Part of a small language model's weights: width 320.
MLP neurons of a small language model. Each row is named by its layer, matrix (down: output weights) and neuron, and shows model dimensions 80-207. Each number is 128 + 24 x the weight over its row's rms, rounded and kept within 0 to 255. Numbers have three digits each. A neuron's up and down rows have the sign that makes its largest values positive.
After each neuron's rows, "raises" lists the tokens whose logits its output raises most directly, leaving later layers aside.

L2.down221:144140091128137113143200069137126134141148116138095105155174150160090120160182120094130110153121148120132137150147127155135102108144122118132127138120143105126102123172129115118109094150117094112126134122111092103098148128146101112137189116129133155118119152078092128136091130146129151150115094137121126082126161114092148151111090101136074095159127159109142119117109142126168129121146
raises: "ings", "oso", "ity.", "ings,", "ings."

L2.down228:065129139130131118153113139137105162150107113093130160130115128142131139123106130131111159111086138109108126137162124114126122106137149120115166138108148142117133130152103135143145084102125124105122131094160130134165063112123047147144099098109116100143143117157117136119168068118157121184178095131156088125104111155129143126145113182116144135137118117120157110150146127104108133083180
raises: "int", "cl", "so", "vent", "press"

L2.down486:111141098157129153116131099139103136109126104115141130145144144128160131108109112098105107157142123123148106109113121130124104102166134093116143080140149113142127152092132147131131134119099111129175126109121148119116167109094162110113110180169156139157143163117143113125129127109143151138164092124135131138099138145086133103115167135121199115134122151139120147152174153141133126116156
raises: ",", ",000", ".", "s", "ski"

L2.down513:135088194112118107130086091130119155116133128147151156124140183136124122142142129188084151138198133178135112090188147151120112152135112157141127134157121144121123101124092126127107104139095094098111110123089155150169113108119142171113119109143137105106133120102123112119165074115125115100163148133118161124141128123126135126144131153129184102103178140111184169138134142128144108118106
raises: "ont", "ion.", "ión", "ction.", "ion,"

L2.down143:124166134145097127123113167120124116079130106082148163101107103113097137112103138102137122139125108149130137099112121139173137126106170133144133166093119069152130154144126110163144150128086099135101091145161090090131149154130132112171132158092133133108159125117142161139156157141175109166116072143138121101126161124078104113110123109150149121107091112144143168121185134135086079175184
raises: "ured", "ures", "ual", "ural", "ure"

L2.down284:155129135153111092170113156118090125078120143123123121119139128135160177078125099161136142104096106133110097169093146156093147121139132131132182124127170111112100135127130101121104120141163142168129172125120125154103099143146165174144099111131087159169121114140139113155131134175146143146103110153126125083147113126133154158121137155116136129132097137165103106118151124080071130122135
raises: " that,", " there,", " this,", " such", " graduating"

L2.down607:193115089180134124110154151119124135135067130190119148111099148134079133172137129174109088130145110175101109102126126157118137127096149105095123133163101159098148158112093106115166095140096114127116127114166134114105133131123132124110130059118134126107088147113164128115144106117133140177093125091121137132156145132155159101108164156128125135095144134144133149135140085141130103123133
raises: "==M", "==P", "====", "==L", "===P"

L2.down240:108155097111129104104146085143143119139168168141104108153129123124104135142093150123139060140085117132119118108134124137081143173136124101109136120112156160132139146105077113104150124146100125076146147142114197117115115133166151135159122128131132144116175156112075123062167120127122148129091123117170143147106168084105124149101132144099145114119128150070126153136136156111141154115136
raises: "aries", "ary", "ors", "ing", "ing==="

L2.down159:073125104100105114112097144150121071089116108097130098125134112146171159131095111128120137128146118110111132152167132123142145089152144110088110150144113096150089129098068114151114116142111132093172182131137127152148148153120117124170086128162095116104137140109159128145130123120135134104124086094131160135120153138113172120090148144096147104124157158124098149137120127151151152160101
raises: ",", "s", "ru", "ets,", "ets"